config = dict(
    n_kv_head=2,
    head_dim=128,
    vocab_size=998,
    norm='layernorm',
    norm_place='pre',
    positions='rope',
    rope_fraction=0.5,
    bias='none',
    decay_fraction=0.618,
    batch_tokens=131072,
    seq_len=256,
    doc_mask=False,
    dataset='wikipedia_en',
)
MLP neurons of a small language model. Each row is named by its layer, matrix (up: input weights) and neuron, and shows model dimensions 112-239. Each number is 128 + 24 x the weight over its row's rms, rounded and kept within 0 to 255.
After each neuron's rows, "fires on" lists the tokens most often at its 100 highest values on Wikipedia text that the model never trained on. A number after a token or word is its count.

L2.up515 [ 81 100 115 141 167 104 128 151 131 165  90 119 116 106  57 125 138 106 121 155 176 107 134 145 104 168 144 150 179 112 170  82  99 108  94 110 120 120 109  96  86 105 114 139 149 140 105 109 155 102 156 136 134 162  95 158 123 147 128 148 119 141 161 140 136 102 151 111 135 148 146  86 157  84 133 120 114 157 186 109 155 108 102 121  98  94 131  94  96 138 134 115 199 155 116 128  82 148 125 131 116 112 119 155 131 116 171  99 157 136 140 126 118 101 165 126 138 128 125 127 116 140 131 138 108 188 162 157]
fires on: " which" 30, "s" 11, "ities" 9, "ary" 9, "es" 8, "ier" 8

L7.up441 [110 103 119  90 119 119 130 142 130 146 108 145  99 109 129 124  94 139 130 145  73 136 142 153 107 131  96 174 161 121 103 119 151 114  91 156 110 127 112 146 152 123 132  92 149 145 185 102  91 142 112 136 106 130 120 130 141 123 125  91 145 136  96 117 166 144 129 154  83 148 132 137 116 109 126 126 153 142 109  94 139  88 119 125  92 129 152 163 148 124 187 163 119 152  79 118 119 113 158 167 157 111 156 156 125 121 127 123 113 173 128 157 135 132  89 130 148 141 153 155 108 212 119 108 100 141 109 111]
fires on: "er" 18, "or" 14, "at" 10, "ist" 8, "her" 8, "ar" 7

L9.up421 [131  92 104 172 142  91 170  95 118  84 137 176 161 115  70 120 139 147 119 121 154  81 146  77 120  80 147 104 108 119 124 103 133 108  99 162 143 145 148 125 151  89 143 117 157 111 109 154 143 143 127  88 128 131 156 102 116 136 126 135 124 151 112 128 147 107 147 136 101 126 136 122 148 112 163 133 126 142  97 152 143 149 164 119  96  99 104 120 133 140 119 157 128 140 149 130 150 120 148 133 100 169 100 121 102 118 125  93 126 147 159 177 120 135 128  49 124 154 115 145 120 156 169 128 150 124 138 153]
fires on: "ab" 15, " of" 11, "ib" 9, "h" 9, "it" 8, "ch" 7

L4.up817 [171 129 135 147 149  98 143 105 130 137 139 105 148 121  58  75 100 161 141 172 120 125 138  99 142 103 102 127 107 123  80 120 101 174  87 149 125 151 151 137 113 105 121 153 137 151 123 159 139 127 115 125 127 131 150  71  91 128  98 112  93 143 107 158 124 120 120 113 136  91 146 141 123 149 147 109 104 134 123 157 146 141 148 119 132 135  73 151 135 138 160 137 121 118 117 170 138  86 110  96 151 121  99 142 172 119 123 129 109 118 186 154 132 109 170 124 164 138 120 104 165 114 184 113 100 155 155 145]
fires on: "re" 17, "as" 12, " of" 10, "t" 7, "it" 7, "a" 5

L10.up96 [114 165 160 160 113 132 150 121 131 119 120 173 118 150 137 146 115 139 145 120  99 108  93  99 133 124 121 164  66  72 116 121 122 140 103 101 149 169 143 154 125 121 136 156 105 125 110 111 143 137 119  86 125 121 131 138  96 118 111 116 127  83 118 123 176 104 132 101 119 168  94 145 160  50 117 140 139 118 122 109 134 103 114 130 139 149 155 148 141 115 135  91 132 130  93 128 116 132 119 135 108 114 136 113 166 165 130 122 123 135 140 132 113 119 148 115 126 106 126 125 140 134 108 130 107  89 153 137]
fires on: "iv" 20, "er" 14, "est" 7, " and" 6, "," 6, "f" 5

L5.up874 [105 117 154 115 123 190 139  82 119 126  99 112 129 138 129  76 109 139 159 135 112 152 123 195 122 104 146 142 178 138 121 109 113 126 138 144 136  99 170 128 152 131 149 109 125  80 155 128 125  90 105  96 130 106 147 129 144 143 123 133 130 170 158 132 114 144 123  79 143 126 143 153 143  97 144 127 101 100 170 148 116 149 158 150 108 120 130 116  86 161  67 122 113 160 176 119 147 141 121 120 117 109 107  97 128 137 124 170 105 121 128 136 133 149 113 148  96 125 132 142 153 111 130 176 119 155  99  93]
fires on: "e" 24, "o" 23, "u" 18, "ay" 6, "re" 4

L7.up983 [148 111 141 110 118  96 147 129 154 132  81 155 122 127  80  93 133 112 142 138 125  97 141 126  81 116 129 125  97 109 125 114 135 157 115 111 144 117 130 120 142 138 133 134 122 145 173 144 129 102 112 122 113  94 151  98 161 156 117 147  84 170 120 120 153 114 100 139 138 106  68 131 140 133 121 107 116 126 135 150 183 159 130 130 126 117 156 135 112 160 128 132 109 120  86 138 151 147  91 113  88 107 140 171 140 103 111 141 143 150 164 103  90 124 159 139 174 108 142 119 143 121 119  97 107 123 151 133]
fires on: "as" 15, "it" 10, "or" 10, "e" 10, "ific" 10, "im" 9

L5.up304 [177 127 127 137 177  98 108  97 128 150 143 158 104 114  93  99 145 140 145 111  99 115  90  96 153 143 116 154 137 174 124 133  93 100 109  98  87 117  91 141 132 137 138 147 123 149 167  94 136 120 147 113 142 114 136 141 113 139 137 133 181 148 139 156 108 163 103 115  85 116 134 104 148 187 130 112 126  81 154  86 110 122 148 164 171  99 118 146 133 124 163 119  98  97 162 117 134 135 174 150 152 157 146 122 131 144 140 125 150 122  99 171 150 166  95 128 150 136 125 123 105  92  99 125  99 139 124 142]
fires on: "l" 36, "or" 22, "an" 14, "\n" 11

L10.up279 [121 136 103 126  94 119 123 155 146 133  82 142  71 153  85  61 165 144 128 172 136 137 141 153 121 104 146 106  77  70 134 166 137 115 146  83 131 154 130 137 117 100 119 133 122 148 112 128 119 138 123 157 135 149 150 124 191 118 131 130 128 164 109 127 113 122 134 172 131 141 140 109 113 106 114 141 146 113 149 127 124  81 123 101 178  89 113 141 157 119  98 158 124 117 115 124 116 125 121 105 148 169 101 110 142 151 105 170 121 157 133 138 128 146 172 146 115 132 127 108 187 119  86 107 134 148 136 103]
fires on: "o" 19, " Ph" 16, "re" 12, " of" 11, " |" 8

L4.up23 [144  96 128 144 127 123 104 137 137 119 130 118  91 133 158 130 126 108 126 163 115  98 132 159 129 151 101 135 176 127 140 101  84 140 136  70 148 120 144 131 167 108 135 127 130  81 141 168 110  89 136  96 103 114 161 135 132 149 166 172 145 154 135 105 141 164 156 138 139 160 183 172 161  88 159 151 129 123 119 126 113  93 127 172  35 124 115 124 125 157 154 121 127 140 181 105  99 112 141 112 139 133 113 158 115 129 140 151 152 128 143 126 109 144 113 111 142 145 150 161 190 115 132 148 130 178  79 165]
fires on: "ium" 26, "y" 23, "ol" 14, "id" 10, "l" 4

L7.up32 [102 118 130 131 121 120 135 106 105 113 127 139 128 148 120 108 123 111 141 153 124 130 138 154 111 105 148 159 123 112 130 157 141 124 155 140 139 161 166  62 115 136 141 133 161 115 117 115 138  73 114 100 134 118 129 104 121 102 107 132 151 125 117 156 134 139 113 134 153 155 103 146 117 123 104  85 136 108 138 140 180 114 150  94 143 120 111 178 105 189 165 117  78 164 161 125 137 136 133 121 122 102  80 142 134 126 112 132 104  79 138 137 101 139 157 158 135 161 104 167 132 108 157 132 130  89 144  95]
fires on: "re" 21, "\n" 18, "ig" 15, "ak" 10, "at" 6, "id" 5

L4.up802 [117 134  83 146 123 159 130 104 120 115 199 133  83 132 110 136  86 141  97 157 154 126 145 154 158 137 142 121 142 188 165 157 142 137  95 157 149 116 118 174  84 139 130 110 120 126 134 171 138 134 105 118 109 119 121 158 106 137  88 153 150  89 109 117 138 123 129 137 168 113  89  81 107  86 169 111 108 136  90 133 130 134 133 152 108 108 123 112 125  80 131 166 146 123 123 120 130 162 124  93 116 146 107 117 110 149 102 147 162 101  93 169 114 104 136 138 116  68 119 122 133 106 100  53 159 125 137 134]
fires on: "em" 30, "av" 19, "un" 11, "u" 6, "re" 6, "t" 6

L3.up996 [176 143 120 105 214 153 111 138 147 144 122 162 135 133 124 110 134 111 163 124 110 115 132 131 121 161  72 104 125 158 152 123 109 154 109  96 100 144 125 136 155 134 113 107  74 128 160  74 149 125 148 123 134 149 144 104 148 117 129 146 136 142 133  93 159 143 121 128 159  85 145 109 117 105 117 103 140 114 139  94 125 139 128 138 151 143 156 133 151 120 110 149 123 130 186 129 154 134 114 130 120 173 157 126  85 145 146 123 160 128 129 102 137 127 135 140 123 194 132 128 154 148 142 100 145 138 120 121]
fires on: "ar" 42, "\n" 26, "or" 9, "er" 6

L4.up758 [104 134 109 156 161 104  57  88 121 130 119 147 116 137 151 178 118 152 119 116  61 135 125 114 156 181 110 144 157 132 131 108 143 157 126 136 169 101 122  84 143  96 126 140 176 155 122 119 144 129 192 133 122 121 119 130 140 140  86 130  94  90 142 129 155 136  86 104 149 120 109 118  90 145 104 152 124 150 121 130 132 143 164 168 113  88 105 140 137 104 139 112 156 149 153 111 105 127 149  96 137 122 148 139 117 125 136 128 153 145 137 134 127 111 151 126 132 116 115 101 116 142 148 152 104 144 100 129]
fires on: "ober" 18, "ical" 15, " new" 13, "9" 8, "ics" 7

L3.up460 [170 139 111 134 124 138 110 139 173 131 127 110 118 162 130 114 125 142 178 106 165 162 168 121 141 115 155 134 115 107 162 134 130 137 128 110 154  93 144 100 105 158 160 126 142 146 159 141 102 153 152 160 155 119 149  87 113 133  89 138 126 142 151 185 127  94 160 112 154 125 101  99  98 109 138 147 128  94 133 141 111 154 145 125 102 159  83 147 154 160 157 137 137 111 139 131 127 148 121 114 109 197 114 126 151  95  97 137 113 169 161  56 109 125 125 117  93 138 131 142 116 114 131 126 109 132 149 112]
fires on: " under" 20, "ive" 16, "ific" 15, " of" 7, "eral" 6, "it" 6

L3.up883 [102 129 126 140 189 129 127 120 144 145 109 135 118 151 132  94 109 134  66  89  96 135 170  97 114 132 126 123 168 164 113 118 136 107 115 107 108 123 163 119 131 149 130 130 148 110 131 113 114 109 151  94 120 145 138 150 110 145 104 152 158 115 169 147 119  99 111 181 161 125 106 136 153 125 147  74 136 123 127 153 150 118 160 143 139 144 140 100 117 165 138  95 127 166 145 133  90 158 143 112  94 121 139 147 125 178  62 102 149 108 108 113 151 133 161 153 109 167 128 154 160 138 147 103 135  98 129 114]
fires on: "re" 28, "er" 25, "est" 15, "ad" 9, "orth" 6, "at" 5

L9.up493 [146  88 139  87 112 120 100 154 151 141 142 119 107 132 112 110  73 151  77 107  80  98 119 175 125 104 135 143 162  99  95 173 129 124 132 119 114 150  89 132 122 107 136  85 113 133  91 130 116 165 135 109 136 154 156 124 126 181 118 156 121 158 117 156 173 125 122 106 104 133 138 106 127 108 118 135 142 147 128 141 101 104 123 124  99 147 141 132 106  87 126 136 126 143 111 117 109  85 178 128 125 110 164 164 131 122 155 127 120 167 125 132 106 133 109 142 154 122 102 125 163 165  65  97 100 125  98 158]
fires on: "ist" 17, "er" 8, "ow" 7, "air" 7, "eral" 7, "ent" 7

L7.up94 [149 150 132 107 111 141 107 157 107 116 124 170 131 134 137  77 151 154 110  81 127 114 124 138 119 142 121 135  80  85  97 165 135 109 141 103 108 123 116 162 132 123 120 142 136 146 165 103 148 139 140 146  72 123 165 130 172 120 153 189 107 125 148  97 115  95 149 139 126 160 130 139 108 146 102 120 144 159 140 154 191 159 127 111 157  75 113 123 130  78 132 140 107  97 138 126  92 126 111 104 124 178 133 138 140 111 138 150 138 125 140 124 107 112 186 139 146 119 140 145 140 155 133 131  91 119 183  87]
fires on: "ing" 18, "n" 15, "o" 10, "ed" 10, " of" 7, "qu" 5

L3.up563 [116 125 130 171 115 154 187 105 151 118 161 148 149 126 140 131 147 147 113 157 157 123 151 119 154 119 135 112 148 146 132  78  95 139 100 134 119 160 128  97 113  77 117 148 132  96 127 177 125 122 112 178 101  98 131 144 127 160 112 152 164 103 101 135 148  97 118 119 127 127 152  94 126 104 116 171 103 119 126 179 146 104 117 138 109 101 131  88 119 156 166 163 149  90 161 132 121 127 103 134 139 163 160  84 100  99 101 134 169 136 124 153 115 128 137  96 133 105 117 108 123 120 124 136 116 124 128 147]
fires on: " New" 35, "io" 18, "u" 11, "on" 6, "w" 6, "t" 6

L7.up380 [114 105 143  77  91 162 173 147 123 117 203 121 138 150  96 145 123 133 103 117 104 156 107 135 103 109 123 126 156 126 133 155 159 173 118  93  95 135 121 107 110 120  96  91 131 126 107 147 146 123 102 120 150 141 132 116 133 149 131 151 105 171 143  76 154 103 115 122 141 151 131 135 147 122 169 101 121 119 170 162 112 137 112 128 128 149 152 165 149 105 137 146 141 129 143  90 115  79 140 137 113 141 174 129 117 164 143 116 138 106 153 129 170 102 109 131 171 133 164 115 116 149  79 164 148 112 126 139]
fires on: "er" 23, "ond" 10, "oy" 7, "ord" 7, "ow" 6

L2.up641 [130 137 122 149 131 176 125 120 119 150 116 105  84 127 113 135 155 144 124 145 113 128 155 164  94 124 149 113 152 119 169 120 122 130 116 145 124 128 175  81 124 153 113 204 119 111 141 107 163  73 141 114 108 137 149  99 122 116  96 118 134 121 133  97 139 120 125 117 134 144 123 162 160 132 157 138 113 126 127 133 122 135 104 165 154 106  80  95 125 174  99  97  90 137 107 113 114 102 152 132 106 112 108 111 161 134 188 161 145 107 122 114 126 158 104 141 139 121 155 122  99 142 105 171 171 146 125 114]
fires on: "o" 18, "ad" 14, "ins" 10, "ay" 9, "ters" 7, "r" 6

L13.up542 [183 114 144 154 171 111 190 131 114  64 162 135 109 134 104 106 165 159 134 131 122 118 149 121 190 135 141 170 138 133 114  98 129 165 132 149 142 134 164 120 103 119 118  86 132 138 150  79 124 171 133 134  96 129 131  92  98 101  85 118  92 190 115 126 131 155 123  97 131 140 190 132 165 179 175 117 119 125 132 161 142 103 124 140 117 131 123 102 175 118 157 131 120 120 136 115 112 119 101 126 136 103 109 125 174 122 119 132 153 141 154 143  90 119 101 121 149 105 121 108 133 142 129 146  98 110 118  87]
fires on: "." 27, "on" 9, "x" 8, "a" 7, " of" 5, "ath" 5